config = dict(
    head_dim=64,
    vocab_size=16384,
    hidden_act='squared_relu',
    norm='layernorm',
    norm_place='pre',
    bias='none',
    beta2=0.98,
    decay_fraction=1.0,
    max_steps=9906,
)
MLP neurons of a small language model. Each row is named by its layer, matrix (up: input weights) and neuron, and shows model dimensions 314-441. Each number is 200 + 20 x the weight over its row's rms, rounded and kept within 0 to 999.
A block is one neuron, or neurons of one layer that tend to fire together. Before each block is what it responds to, as a language model described it from the Wikipedia text at the highest values.

Description: Subject pronouns, word-start pieces
L3.up1508,217,225,201,211,216,232,179,220,213,170,180,157,176,182,177,232,217,179,175,169,190,177,217,187,188,206,173,194,188,209,207,198,191,208,168,217,220,223,189,237,190,195,195,169,214,239,188,196,181,188,204,201,216,208,197,185,188,192,190,181,185,227,245,205,194,215,214,203,180,217,208,195,211,186,175,214,166,224,193,214,170,218,190,212,194,192,198,181,214,176,186,184,195,200,200,185,219,243,203,178,195,211,195,221,210,200,195,208,226,219,212,221,212,196,189,235,201,217,240,169,219,190,186,180,238,183,214,185

Description: Subject pronouns in biographies
L3.up737,174,181,198,203,215,188,213,229,215,199,195,237,217,221,192,221,211,193,193,188,189,184,184,206,220,236,170,199,234,191,240,201,158,190,168,218,221,201,187,183,223,208,199,204,220,238,216,205,219,179,194,218,198,212,205,196,217,211,213,164,209,220,178,187,180,207,190,160,214,249,203,166,187,204,185,197,185,213,187,201,214,167,186,199,168,249,186,175,186,242,220,192,219,195,213,188,206,250,193,185,228,186,196,200,197,221,216,226,173,207,237,221,211,226,208,194,234,199,253,170,204,216,213,179,195,234,211,190

Description: Clause-start subject words
L7.up256,226,189,217,183,191,225,209,215,227,179,212,184,177,210,218,200,186,165,212,178,199,204,190,196,195,198,176,205,269,222,214,221,229,205,221,239,227,193,172,195,166,188,183,202,203,179,234,186,191,205,173,213,238,169,205,217,164,249,188,241,202,199,209,218,184,255,192,219,183,175,190,219,199,189,218,192,223,204,213,234,210,212,189,189,173,192,187,199,206,198,228,185,196,222,213,217,208,206,212,207,182,194,168,192,187,216,199,170,203,214,209,214,224,191,196,197,208,210,200,205,217,204,173,186,159,214,212,220
L7.up831,191,189,214,215,234,240,200,231,185,202,172,186,177,185,186,211,210,172,182,188,202,207,199,178,195,186,184,201,242,206,179,215,213,194,220,244,206,187,145,211,219,169,194,205,202,199,209,148,198,205,201,245,219,190,195,160,193,246,209,242,191,225,204,195,191,225,222,214,172,174,188,219,173,199,197,199,210,189,216,227,225,210,154,185,173,164,216,210,201,197,215,163,173,179,198,205,242,222,209,222,218,178,212,213,207,209,175,199,213,202,180,179,232,205,198,195,232,216,200,202,221,171,192,207,210,193,203,261
L7.up881,188,214,210,197,205,205,192,235,178,180,217,231,188,221,190,180,211,167,225,181,222,193,181,195,196,192,185,197,258,193,224,206,192,214,184,192,195,208,117,210,185,178,191,182,187,200,191,178,239,170,165,207,208,206,206,233,185,238,191,237,189,200,206,173,206,235,211,208,215,188,192,194,234,212,187,194,205,195,215,225,216,240,173,184,177,198,198,222,187,174,213,189,207,194,204,187,213,220,182,187,188,204,202,173,216,235,185,212,186,184,204,215,205,254,175,204,191,180,218,200,218,173,212,206,171,200,208,195
L7.up1221,221,214,205,213,249,205,161,225,191,203,214,181,194,228,186,219,191,179,203,189,176,182,181,209,189,234,191,200,240,192,202,211,202,208,193,244,217,201,134,182,203,184,216,216,213,196,206,178,183,218,196,200,190,203,204,195,217,232,201,197,182,216,218,228,192,197,213,207,173,195,207,194,231,213,184,164,188,223,189,208,223,164,146,198,179,215,190,209,170,197,222,185,209,211,197,220,253,205,184,175,168,183,216,221,196,202,201,166,194,179,169,190,218,203,178,216,226,217,214,191,220,238,177,223,196,215,189,201

Description: Sentence subject before verb
L7.up28,193,196,198,210,225,212,182,218,211,159,221,238,174,214,176,195,172,222,213,239,196,197,206,186,191,177,151,223,241,194,207,181,187,188,194,220,220,228,195,199,242,190,196,223,214,239,202,217,206,185,168,200,201,206,193,212,233,211,216,188,187,219,218,192,198,176,192,225,253,169,209,196,213,179,181,179,189,219,197,177,223,224,190,213,194,205,191,167,178,176,208,163,219,180,217,215,242,187,215,210,212,230,202,206,196,251,208,214,210,159,213,202,181,231,198,198,172,212,222,194,178,209,224,183,260,210,203,211
L7.up314,173,177,208,204,196,218,213,196,206,192,196,208,230,180,208,183,197,229,226,195,207,182,222,227,211,192,187,184,233,193,213,190,203,176,225,219,217,212,198,205,173,181,204,195,206,218,212,193,194,194,216,196,220,184,198,190,198,183,223,181,220,200,207,202,211,197,201,223,211,187,216,250,170,191,192,169,171,223,208,200,203,235,229,198,158,222,205,166,152,188,226,214,208,214,201,223,209,217,209,224,233,216,207,178,210,203,202,216,194,182,243,234,206,191,211,212,188,199,223,176,221,179,217,202,199,214,186,163
L7.up391,242,176,199,217,212,204,188,210,168,208,220,217,178,211,189,203,205,225,200,234,217,180,213,175,228,206,186,183,215,201,230,170,193,159,178,213,196,182,218,183,203,181,202,183,215,204,220,205,256,189,229,207,240,182,195,216,218,174,202,231,179,211,164,183,188,213,184,214,201,236,206,188,188,233,214,176,184,206,173,204,228,196,201,186,159,212,195,197,191,202,202,209,189,197,199,210,210,196,210,200,210,198,222,237,205,213,196,181,197,197,213,248,187,254,176,177,220,210,213,192,162,197,236,205,214,239,177,200
L7.up867,249,208,203,192,218,194,202,174,186,183,212,192,180,182,180,194,207,196,236,236,182,200,160,171,197,193,180,188,197,203,205,194,215,201,195,185,231,182,195,191,189,207,186,215,234,176,185,184,208,196,175,141,220,179,212,212,200,207,217,221,227,203,158,199,186,188,209,213,215,191,180,244,185,195,217,172,179,194,192,174,246,210,204,177,176,207,181,203,171,188,178,211,231,202,174,196,193,197,197,218,197,193,178,185,192,226,215,192,169,178,227,203,204,225,193,172,204,180,175,215,187,200,223,207,197,253,202,188